{"num_attention_heads": 4, "vocab_size": 4096, "norm": "layernorm", "attn_scale": 0.125, "init_std_up": 0.0251, "decay_shape": "linear", "final_lr_fraction": 0.0, "max_seq_len": 128}
MLP neurons of a small language model. Each row is named by its layer, matrix (up: input weights) and neuron, and shows model dimensions 64-255. Each number is 500 + 40 x the weight over its row's rms, rounded and kept within 0 to 999. Numbers have three digits each.
After each neuron's rows, "fires on" lists the tokens most often at its 100 highest values on Wikipedia text that the model never trained on; "fires after" lists the tokens most often just before its 100 highest values on Wikipedia text that the model never trained on.

L4.up607:497469573521448452573520532494576529499539591568500482512513537500435445497537487480490495525408495582486506496465507480439542484377484579534486448541497463529524483476439555462548487571453518512443552530473583522430498510555506522526456478461560516531524484493504428444469517474477471554483462452487504541533625552533450543504516482526430502524461520479509498527534401510460548489478546434501537494542446390435495526459544474506461550471546523467522552461543544470482520478539545480493433492483471477495577526611493509537507467512489535457471511609559490428472498447504470486
fires on: " ", ")", "2", "1", "3"
fires after: "|", " ", "L", "1"

L4.up517:451542569508529508516579465478470506451530524466416434504536458417492500515464481514523577473459504526480515539458546488524528464504465502528483507510469511491578533523510590559509581583513487480539455529487527447512559479532552582571537532514570365520601517499529517492494534463558533496475456483539500464482503469516451535454484494493474405448508496416392541475511509458563591452479468485434497472528493578493499548448545498453470490483474506447482474541491518520457515527489406521515468512531563522469527483526547530491498509477498499462481492467512494531519441526546508513
fires on: "1", "9", " ", "7", "5", "0"
fires after: " ", "1", " (", "2", " at"

L4.up369:455479509460504473532500468465541509469534550507485485534494448549467466547454545487528532494512487534500533513501568452515498456479486478487502512478485546589517502550451585423542538536501440487481444478494491498429453510526464470504553557497474434505565512485483554398447529536504507452515511514543557500559570550494481491515501480516542433550627443486436456546446547438540447450526501464458476530438547488523512543489520518446538504546428613441552545508477531451483579495442485446532457497445462482473564555497480520543552545520530503506497431441502433527520460449531523445
fires on: "2", "1", "3", "6", "8"
fires after: ".", "7", "5", "3", "4", "9"

L4.up54:496550552490480530473483481575574489563542530465447469432545537485396516505484517438406520528465498479475530498461533471455476528489450527511439515526474521469565515511430499465572482538514469451502488522455510464541535569452514503478422497505508491488510511460533504524443550469451558507422511488546599502568551527538503475508488505544507507474478459491482443500504461562482567433459460513529403425510564374532532540533488506460452504546438580488524502423511523471469488495466557438553524544585543519469510539556401505470524517448471510497557480512501491555513492462493547482
fires on: "1", "0", "6", "il", "3", "2"
fires after: " ", " (", "1", "2"

L4.up807:471623609472497492506489473535488503420574547581499465512459557555450529572517507525467517500517508508450503490529473494453517485467562534477486442468473498490583528521528487419510452456569430497509562499461520547536481534569517555508510474508554487463541557528575447507460520538513521516487496523498490496460468471476485496518539554527502517480527472485482539535456472504571514540513424438472520492434488524534559561421549442517536514473517563516480529468552497480500526543490515491499474564523465421450443501570459539567408520483501415473480496519550526514535519482489454513
fires on: "2", "1", "r"
fires after: " "

L4.up732:431483531478527510523499502456543505543528515441517474543494479508472497474464574439425503486432527473551555482534534453515553465448460535466452479584491525486504480452507496479544536561505427505462420490480479366454558492494479461468529450529542469491543578472551547439443494553580471488488519494597515495541490523532475531524471442513552501467543570479515472485481543445519520441525476531469470498444539496546476466533475501506504506468496512593552511518475562495471535510435434575514443526502550477493585454438444544501566476449552521527512462522514458517517459463530507532
fires on: "0", ",", "9", "7", "1"
fires after: "2", " ", "4", "9", "3"

L4.up835:512536477474604527466496498485487406566471503429505444444484445533500551535458490463454579488529547521466468556560508546503532555486553452482497453512504556544534521498536509497424532542525419493464420576513540547537539524438532485558495470540498448488525456491522498527542540508512497496505515518564498528590548465437510491495503500525537540521518470539448529511459455480517549577431428448413450414523446451485522495528534456454545495479433447455432455456542481511494511463502490529499501560537467490511541562508498498529530489509492481452460524567503565526533435496571522499
fires on: "1", "enn", "2", "5", "ed", "anc"
fires after: " ", " (", " T", " fin", " B"

L4.up832:488498484484554536527526475566521476479535557526466507434499480519516487445465553525473483464502502485447476529525610526509463545483512528497501433598497462500463472445560489510554508581474431508518507487470448508480571515595450573475499433497513470580550515511507452440544552476543483478548425494543496569479520446434490456481447512508487452512500449503526540540500506536478616458538492477426522437444518410478459540483469478512453484517460476537532541561471450443507504492462537566486511492490460517480542494520526554476488509439489505498435502539453496526503506491468468459
fires on: "1", "9", " ", "–", "0", "8"
fires after: "1", " ", "0", "–", " |", "9"

L4.up304:409495518462512493511575494471505401505490502460549507504469489506413457542483504479524492485482567480503511515524548445452492454413451499494529443490524493501503464523545457533490438483532511499437497478519602566478490534491440428481467509441512509510552528472504469471409454492496435546476543469499459503554495448528465471450510432584489481533506575550521614542541502445625516488498499476469486573506468433462430560496501461444492465464533462515458474442496548549494503528527562534508414512434521486498524577517520545505490493515508527495526494559545603481476449489529532501
fires on: "1", "–", "2", "9", " "
fires after: "–", "2", "4", " to"

L4.up114:473512512437540549415543466586523439502483526491434545513477525427471424511463490475513602561398490480499513427505521485512419530490449573497468521448492517488531504499495502458563531517501462463503488557466560475478511542495491546556564535553503479526512476499559463545484489481429541520490446620534484511458479530505560478520437541510502469494561491526518482519525465486507533511435441482439527467462488476536499578484435493470472536585494462486544566438563488508492493570447544419498537559540504493424497555573504438540508550413460424498547539458524480515455467502538503477
fires on: "-", "1", " (", "5", "2", "or"
fires after: "\n", " (", "1", " H"

L4.up281:445527543498496533529537502502430471456512480472489414566530518499517537525499459519490582460491552520574540466437555506468477533449517456478444496481564497520503528539498492434464496567504489568500473515523575479456531526503478447524473536478505548505473483583598483471485457571523477453446527473588510486471516509478494539477503495517464472534497478480428499560517464504539558524478550418518549495525530490540516509457498441456515500574496492526579505485482503496492526486535514415493467589469473448502532511460408461455353497435518549539444473528486557441503456468549507471
fires on: " a", " |", "1", "in", " in"
fires after: " ", " in", " was", " ("

L4.up135:432552590442535491545444494520509532526520545499456438517454472483477472589497501560507464587472506444455542488553545474491484505467546491560482534515456516446484484588488479462478445580496510450527527424519458516537513533499532536474551494507602490553546498509487534520592456548422527430520483445558507495485491528516520559515507474491430517477463625498538511471507471502504471513476460412565486558510490498512525491456618527488487502484541505433594455551451549442493478519450510541442499509489454500454482499468485464490464518478547498475456531519547544510486460523478552417
fires on: "2", "0", " as", " by", "U", " Genus"
fires after: " ", "2", " (", "-"

L4.up640:515514491421490525505501499504466461522461447482441464516446526549461500586560425507489527537494550494442501438543528480484468529496526477512486496545500498459589543461518517474496529526478456564475503559525504532551493530504451510553508469509461519538511473481512524567528500484486520524433491499500545493435550461439469550422446511511531485443529500470471553523496477528489512460548541402428476524524555476505560495436450490554527566469420511479508556494494523486471581454474479531456514522535491484481514584545496541544451471489522484546510488497487528408398516494509463512
fires on: " ", "2", " |", "0", " (", "1"
fires after: " ", "2", "In", " In"

L4.up398:458501514434507520503509437451484496470573455493579517488498491540442474534557478523502526540527520500469510487470488437488552490495563458529506468557538511537501529531458485482418495508514531526395513498553500449439605508512488477519545531483498417496497477476550513437436531509569504498494517517525478517445525509530477444522476536551486505599557508481530528578503531465448473431593544417465551495468527544446519410538595482538471474485484548434503554468571553557491629528447511508450492513535474455468509429532484537528467506534444472526503559548468454449512464474486539477
fires on: "2", "4", "p", "3", "7", "6"
fires after: "9", "8", " out", "ud", " Sub", " "

L4.up706:468550446403597498562530466489463529491508517538549547438493521502464553542463458494537542502499494505475526521531528446423550533515407508533562437495534523437574472503468487552546544574537511483511454526504495556521551472424521503470544507503472509578503477460503541422492451497371514619455480499496497558468466509492472546438501497541519427474512521500493518455495499542553546518517486486521557476511514427427499455487489513520508519446482528495465471477477537548528484509478441544409490528477470531449476516487534470450568546508507459558518430545444513461471502520548427457
fires on: "0", "–", "t", " La"
fires after: "2", " in", " of", " P", " at", " from"

L4.up101:442498476402462480460549454494533477506437519451484491546549473546486428456543445490540493454564446502535436499537575502548517504499544546538523451567506504602488485509506435480518501463522501460451510494480517547430527472449506506482425491468471487525493512542393451500495484560489520517428493541552507477444491478422505491581495511486495538545549556518511484479442531458566480516550571585493533505560465481513459449524449518540437551558481507479522540531593524510522531557495446549583517498514457494503528492472469519514503535517480496440437522528509481510470536498480549432
fires on: "7", "8", "6", "9", "ik"
fires after: "9", "4", "8", "5", "6", "0"

L4.up209:477420527482487516450489463527530433453493547508516500466488486500440388567437468483443518500468526563479487548487443551499500478442493518487461446542488521443447604482546513480555465531462591562464385520507565546563508503480456555480531468473553453515510535497499502431485511500563517519496456499437476522465504507469530468492457476561497447564479529492540516511488492478533525444471507494496534572489455387518463458562495468468534504534482475467567525498513430532498449536531461485523495550460476516526543449496497526522479545493563502535458440545470586535541473507586522469
fires on: "9", "1", "8", " ", "–", "5"
fires after: "1", "–", "9", "|", " ", "0"

L4.up152:483544533476575517498504437463505463567565497487471442470541566440487518484482479470520496564510565531490481428482437517450515506553451527478407514450532508479453421567503481521462515482526497533490505615446528476479486539497506440499500505490507368543513512479525475458536490468535533471490534476515510464518621490470500533502558484556482410520503486488543525480533457555513549543443485459502574503543456601504554536478485482417543462458512480526534521501486499584485552513507481520485493454524541531508572478504477498466532555483517490458516530446548507490504410509493429498
fires on: "9", "7", "8", "6"
fires after: " ", ",", " ("

L4.up927:466502563488564485516541454483582436457581524427511516472528543517446550485501530499436503484429541518507489505481436514560538456509474550396420471463488485501548458450449450443524506463529457533453497490493525552496546541578504479498450525544512523519494467575497503467492574486482507523437467512514512582466489533494502453506484527508501520521513525555408505496464496499526548494627469495458544467484579483507542465532552475487529503511476520446516580469605564547488548473566488512441543526571448397529507467468501531459514500514502551477492474490492465506456496438514494581
fires on: "\n", "r", "te"
fires after: " =", "===", " ===", " S"

L4.up507:511568605426583442515514466513547495533512487562545568437536507500476498570471463537505576489461499487483555552587484461534563569478486494471448531447586570416517502499451498514475471468488417493524521498413531546520516561592546443597461562552509502485511438473580521537560512514533514527482515514489542519515552504513486508502573501551513537444514496496437539590478440481464500561481476472513512541450487464472464487402474513502534468464460501519519517581478474485493486495468474480450489486520497460486504547484521530483464523474456501475503454568506543509519462419549506461
fires on: "2", "er", "ac", "s", "C"
fires after: " ", "–", " F", " f", " ab"

L4.up658:513527520552472463558544523499477481508524535430460548576526498493510492480490503530504549542495541510446534497504519486509487486453541493569428477560557494495461449559486432441508491476505529520542531543478509539512501546520487508548501489425528516461579524522527451527465534521497493551464487477502616437497511509452452459470500508497385521547438463478465523513506484524518450502553530457427545470628545520557531477477549409465485489540516504466501532474538514449407529489421541484557468545483553480571514493490403519552457531522503479471533527535552492501503597451458510490
fires on: " ", "\n", "3", " hold", "2", "6"
fires after: " |", " ", "|", "-", "1"

L4.up52:460527518541490460533506459531483481480508534541435558469494507485464456477542468519414535581466563513536551503519504511559474447490476488460536536493576562467500542488464454525588518498543435421461528510458462467512476471497493486497474523475572538513520515481525480464518529489485486461476489479506496561539534491478513470520439478442386474546529548467589460453473479463543579601508557481531438483488528490473467545442557507460471579469473466473457446545507510555529445537511463484403455527484549491471491474532548505552511523501502533559497587494518508463427501465548510422
fires on: " S", "\n", "al", " of", " L"
fires after: "\n", "-", "%", "\\"

L4.up763:437508527504483523513507473494462516571531490506457495470546534451477574523569530484522524573536496493563497464438541531444541514457450527522486462435511564484608495551494476486549461501493490536488517512508511421504517611518522538559482514482555497538513533499473472526470433501517570496526522533560495515497483470502512373499455506556483403450560528527455569496535518497484483539520437462436540450478508572458483489494491522578575524511473543463506443462463544525501436531485480531485480532553508495439441475572519487452413466541516511477451511504492443468504484580488470450
fires on: "1", "9"
fires after: " ", "1"

L4.up892:429502465396448515528523508487555489527545532535510486481505489529523505495459531562472528471518515435490456523510515508536560499502430560529451466538480510523485476528398507508493462480529511546468526450464542480523561558485557481504551464408537453563595494568496472537488494549468530452465513452474492459503464470429493508485482551519536488447588553486434511463508506508509525450561412520473540559559514504530457542509560563471530499569534452525488520534536482473506491518475528436508519444492533447508513497532524506494426586424521487463502525455558562533447504449508527459
fires on: "0", "A", "sy"
fires after: "2", " \"", " p"

L4.up849:477563506508508495516507479537558463565528540501458514486514504471493591411509502536384541555484458544508526542439496507493476470401514471563484526461500541516519491472510528533468533476463538481539487468493528498534545501519533522456525537468534505528502536488570502569515461515506435537418510515528503542489513519504498474496518464489471505534511414545522571500446547461536462511446486460524473484452451420476444547467491544419464456526487514606515541552512453480476515498452512369522528545523544519473499505469413500521440482511426526467519503533543465470508553508513529439
fires on: " ", "\n", " x", "s", "4"
fires after: " |", "|", " ", "(", "-"

L4.up435:477493459484514454485484448515469511557517545472534418541537520581442471551432507489488446532451518536455493495534426504542506589483484537479532425592566481503470447604447479533437483531508512532571442562551501581496550495488513524537556453492478417541553522506454510512499450484531462483540513557546537482537559523474530530537493446546519481510588488424459590558467465524518456509469472431462505511495511554519496498567489511564459535492497443511530506523473512538502471527505472548462531486548479484533530448467497480520530589528527489563493492484478408463470512494464513508
fires on: "9", "8", "0", "5", "7", "3"
fires after: "9", "1", "8", "2", "7", ","

L4.up874:412555565486477515471494463548502426565564521515415410456517438495505543562543532542503514525450536488518471557492514517520559425442409536444468475548560539487539528512500445480507456500503466403538449555497477540508556494538498503585530502504530491522571468537567518471468494531546504557503531486452523571466534559524467493427499479530493455565514455535501552476496521554520539513479529484571519493522487490463577509518533473476480602460477555514515421541489589504501454508543490527478476545482453421445465496458501469488501570444492532474512541529499435458481446453430481443
fires on: "0", "1", "9", "8", "2"
fires after: "0", "2", "1", "9"

L4.up664:491465516446572521572509486568544542528531537519533495529507532500468478570542530508484522553476476458515472468460495559463594502444485521555491527489504454532516568480458515494557558522529461523510503436510577542501555581481518444520427515511591488462522499536523514530506492512531515485537502470522549554484508554487495494469528465501548456496556573398502532450454482493451488527525477472497549433520537447490536525479514521483533446504502551429516507510519569503512517504414541479460434518524454572498490506523424571527433474479433485494543507509540431508519484509442442504
fires on: "2"
fires after: " ", "–", " ("

L4.up200:466568557484532514518567499514486512549507528621454571521479526562458516507510510518489598551521542533486481437469530440472497501503397516525493442471570580464468505519454480440513418503513465551556430505521486452511518560474527472551528446446596470475563468497501469472519470488472474469512507488540510546458481461560468429505545526546420473499520480468458513472509462504483556471466467451484532482523511542467505506488533539480446486570458574500579556453519488459538414516481529456429503496478514468516607480573476526536576479546493468506449504523585491494496476468530437550
fires on: "A", "N", "9", "an", "1"
fires after: " (", "\n", "-", "1"

L4.up728:435487532429493509512498463472456535477587479481425456517484445532488521449494491441467524461553508547431493532502482491485526498462444541532430461438469596478441564543426528515481551537509499558475489471511508436457541467534481478504513506502508464534599454509517457441397574506438519375519483386413539535500622455494485565481469479542538441506526535490507500526496480482491544529542480467489501491476488588481554508505546506456571514521488486497515469471475520575479539465541556549585525571462528512530490510524541468457557534510530444531522456515498520514488414482529502506
fires on: "9", "1", "0", "8", "2", "i"
fires after: "1", " ", "2", "3", "0", " N"

L4.up888:511533509431513405504502459464480493492496522449521517508553484569519473540565469502446452497541532535515522492453513484543482479440549539537568493533447514461471519561504470493603463492471530499492493508482510467497469570514537500460455480496478409585446547573489534485496543507450472495604479493483526520548463514492462425558435501529455545605557523495439518523469486558538498485506501497438478521440490456529483501573496479559514540565472437441506464533594539428498592427468462497510529495519426449479489531436496520550466558545497520513514536477489560510507536467544483482
fires on: "7", "0", "2", "9", "1", "6"
fires after: "0", "9", "7", "2", "3", "4"

L4.up172:481496524459479458495468440583490498536487502471418497480531429513493557439508516562500505518428565543499431516563517542455460527512547478489427460510554519510563514466498494434499540461481525425561498535496522470510428502472492571511512486419600494476481492595543441503522491512480490483513483521529524515538478469532524495528502469484475458531492508407543551543488461416507516491479508470498475542564501451430611535500480443424450479523510510457491568480457456532569584511489522506489458527548486526479483493560419479604461555505522443513523491561466468434500537459477523499
fires on: " first", "ill", "er", "all", "ass"
fires after: " the", " The", " B", " b", "B"

L4.up857:481573561546557559522539438543408466442517495464524408440543528532420502508552408502507485419459484494467506584408518503435469513452441498518493537479510517488463468447485503470548539524523480515558521581595512410518507489499490502553547533456580430472589491525504529503467538444569548470447497502518509560487523535499474460407466486468531490527490568502487481551492492413491431457564472410517558508557532558460522450507525457502507523521453534469495515472540548528502452462487528516571450481529525479501422561466474515508488551526478511449464505535488506486511469485524535465
fires on: "3", "iz", "i", "ick", " X", "im"
fires after: " ", "it", " p", " |", " sem"

L4.up72:466513489422529525466533495461506455524527516580545494455461408477461499513596584493497553469546482545479482516430573493493468519548534475513482444514561538429520563481485505429483587493562407511489480481512552528466516593468549452555514530506514482512582500493509510481484558534529467444466518541510539470520517524492459465461508471522498447480547585449493478554507498483522452513518555500385567554536536471470476589479530474475504526535519545532509556406495514560468483505448488480463470482497479407445526496521532514490482531434528553499478473485616511556457493516471540520
fires on: "1", "2", "0"
fires after: "-", ".", "–", " ", "/"

L4.up475:468435457431491514484544483537537478578550557495515522547458518473455558540544518519484519562580540486551530533463490546450536462501502546488497478522504473406486534549535451532515448518534457569527487522459546594550537487466489545530577508457504499561547519528520582484458481511391448552466474503505503592459461448421443511465475522557502471470537482501458513484471442484580437551548449534430515517566468479485417518522498517589517505541448470495477452550485481520507419455470527436464508495521520507454505465458493529474422518492607502436478499506487496562485485463534483508
fires on: "1", ")", "0", "s", "y", "2"
fires after: "1", "2", "P", "S"

L4.up81:528557518537544504508560432475472464554505492444508509429484502521488514548568550430512490549485499456541487502497433532494504534451516525546496515463521567490535557526473446490566518511479463531447466560516543534492525604455481536533491554486463516512476535566542537576482420530401599498449475558561498531556507488479496475535496540511471514461531468471540523452464516492478537537499530511466491446496528526494529509517472509504490502510522487484458514516497557507490501556443440533429462514558512503520452506518436513560439537474555496406476524466584448522499486569519547530
fires on: "1", "pec"
fires after: " ", "–", "S"

L4.up414:435580503458511514499509498497440475543580545558519521554440539554400494557507544523478556553540583469495501498506499483430492507511555512465511469479525463436503477541439506520536464528527474538499469531510578479474595526487596521532503405553536504551537543476529518446494533548448447537465461477589524485568456465498498466507475477529478412442514490435484542474492436451446529484492450487478558545474505491488490479483508515531538487467521509520525438532443528466493566511420570518526444555480524451414580543494545535513439482442499540454549508505560513473504510509530494517
fires on: "1", " –", "–", " to", ",", " until"
fires after: " ", "2", "5", "6", "0"

L4.up120:463610543433446447508499523500492535503447523552505503460555493573485498491500517496547539426479527521428458536467467479501450519487524509494429448478571443417515537456522462544533586507529408553556452540531517561515503572470554498547508494497509532492508491493495480472440526473446501518537476509518505495429517501410458540452494498548507572541481629557486504537519464411502583429581517529565529480462557472483504481498550482478499571494489495477431463514515538444476493494465513544479577568515528502408480493539430485453484571477524506492448439543531498504428499522510495505
fires on: "1", "0", "he"
fires after: "–", "-", " P", "p"

L4.up697:502525516488485530492450444508479501486541582520570530455467510447450494585544477516470501466481479555538508505478445458497510481477474541491500494481441500474522506537459471466483437517565447486531517516453577500522554523549513546520499455543560492509461551457540495583507500465507508559488496474507517498428543453528494489503554508547491529537574477358442550531464452492517526517512489469508514453442506548529531528482538529557550555457473536489563542521560494497521456472478481572420473547535456395531433530482529529523449507470488556495550535511496608500507481470489547396
fires on: "2", "h", "om"
fires after: " ", "0", "–", " d", " D"

L4.up589:520539525449456457516498449384536469527628519463403525502456489456524534592547605465525522501446525576451499551513484475452520489519477552535535495489467455481510495549524484577545553478518482519484477511502521546539616460543504519505553517529479556477508495547484556429446526533526510523474436475507489530498490525498470515473450491498446561551524546519515485461511516498464430584535511510526543457489504498423470450463497484469460566501450479502492529479507544538501505484534519510475538503446480510485512463485479533514493533520499522438530558461476496496445538540531588447
fires on: "\n"
fires after: " |"

L4.up781:409536509430518511499474456512519509531610459470491519519527493479473488473464511489431446508491548500556484446452520468435462448428473492541469482526527510512518552519513537492513532545505515564533458517492569501495508515510508503574547461458539472531557545468488552534490464470443479421486546521499517465481527514563477469560442404503511510495489428447463442530397566482527558519538494435524562497478445505519533556512580466427504486455452443447573538489548537484485573485476508451469552503466536399441520433494512451573470483492512506503525547530449536473533517431466487504
fires on: "6", "5", "7", "3", "4", "8"
fires after: " ", "1", ".", "2", "3"

L4.up312:493539597494529549451455493559512591423558563534458449446531490548424523512507490522510546498492517510571538553502445475483441494512515468482418455498517483511523465506426478463483482540593544540519511400491504538514525476490455524480512540548548463499545494524529471506572462522499479516480439519485551455502505462492471523501547488537539524485498539485474522525433527524625512472498496465502565424518507524447477422485533499489518461487517588436452547484517512481489577496521444475524456601501423494537496474446464531501428566455482546446460541509528507495494396481532548509
fires on: "2", "elf", " appro", "te"
fires after: " ", " s", " the"

L4.up602:533550491400566467452493498504509531549532493509475477523446486454520505545546517577402491508461505448455495526535496485488472504476412498586437435463494511540491469548403542506545563488493462466530545532454524517492535511433508477511514417410561458451592477519512437535475484517453429500472513500522547550499530442438515508485428382543524495490524463525536435538504454530498563474534469509475510496540538523504507489557492536508497529475458563495534490519542543456463552510471458491491510568416458479521565489461521434531506447549534543528506575563498501550467468478504448550
fires on: "0", " ft", "8", "iew", "are", "-"
fires after: "2", "\n", "6", "ev", " squ", "3"

L4.up679:465566507472506539486518447528472533574517493539400556514502547516515515564629470555539484574456536507521520464452490486468528523540533522466520430480603531528560473543565494474517486458477468462508542533564547448406555514481475556552549529509519483524480470495519404545528456455470481516515476551500527517484517447549464478529473549551446517534500447514444511589489494529494563465476582414467507455489501506498490486458540518558545488465518516474534491542476457562479472560484516477423473502528510414427500507495472525468437539466439503470521533515554474517477444496478460502
fires on: "9", "res", "op", "in", "1", "oin"
fires after: "1", " C", " c", " P", " B", " "

L4.up254:488492554494527510496459497536487472478496565604515513462486480540445511510528517483535529498457519502443569546543399521503520517501493513468406470517476477468567536517522468529504589489566417535500469517510549534446541499585463488522463441500482517476560454524514504439500537569568520493562426500520512524517489525519423507434535521616485507542497506520456495544457511464528473475544377456480529500489457530484421486503607487531540547497483494453520555505537420489458486498465506471463492510540532458539513456531498531459553507452513520472455407475487520494464524429556581502
fires on: "b", "0", "1", "2", " of"
fires after: " ", "-", " ro", " L"

L4.up212:486535528445594455534471486579476494637512574478495531535605504597516525483493553558492516557510552448500492462418411525474552507464523501521508475541508528501427501501451509494527552540614468497531519549473515483495500450478508535506483501583529443531563537479519417497498501511517534470502486471528478560489534605469512451555516461516465448549472576484504535490486455495464463495548446367456621439463489544529488507491516457480535503477421492490504538566497488514526567509450549507453445501516476468565403484519482553545472534464541488495502437473477516535457514466503442465
fires on: "1", "2", " Sam", " K", "og", " Tom"
fires after: " ", "-", ",", " (", " l"

L4.up358:489484537467480485433501421513486521505491593531492479463477475549535529550492514513436568547532498554510559461500404427557509487482522509498539478540533510516580472472451401447494484521429498509505521606484488526450532474552478506502540501498534508524509545542587496562465480540483545470488472548523496562472498532472476433439495477487504523491452453460493513403443510489534508476513513516483474452468462516493558514439450522562472625480533488452607503500447471504515512497537481513446539483537542479474411479424471544540449544506594544509497476527490487571513445488486519458
fires on: "9", "8", "7", "6", "1", "l"
fires after: "9", "1", " L"

L4.up565:473522553485502465547436507577492527555528461542470535460477565475462569497469491501485467497529514540406499532526485512481524551475498484516459492492560540443527605535423552469439510548508446536474524518477554464538514548546491511523597425487530545543491489481592547563513458470501519454470540453535486500519560558504590479476524507508451420500565421485525480580522479476512514426452494417553446509537500472478542527460516479431480479495484536557533474416512486498512469532506547469521542492508399510586503484583498485523508536487508466456456518567509531415461496457544491444
fires on: " |", " —", " of", " (", " –", " to"
fires after: " |", ";", ",", "."

L4.up749:524486490440545432443521474561509468534525464562463486425564516506461543551466458447489532546501506526507543517526463465569501470473373552482527464494552484542536516550515490444463553514476511526492405491432474539494515451480493477550503448462503459537501536571565526429462510455532620518488519454492480488427528590523459426504465494519471572598521496507523542519490539490509501496510457488490519476513502523498477430538503498503453516500500533541498548514535501521506488536529520538435475508450582480527474532461477465525533524534523545476403446517536457484524541493528400499
fires on: "1", "9", " comp"
fires after: "0", "9", "1"

L4.up32:545534578499499491499549465541415525498547520524470504510522470484529485457412532541457531550502551488480494522514422547476561492474410434539478426497531557483521548508487510437475513498532527465535579510491559371470468521514576469542475484486568373511516535485489510504479530517438515464432543491459538520480525491522488554425513486497472443446567461483492508499505433509503534488450420449457530431514464516559530582470489478486552514518512517553492527455544510522473479434450501448525538555512570487409473481541588481433448548492489555532516487550528518498472496508499494515
fires on: "0", " ", "T", " c"
fires after: "2", " |", " (", "|"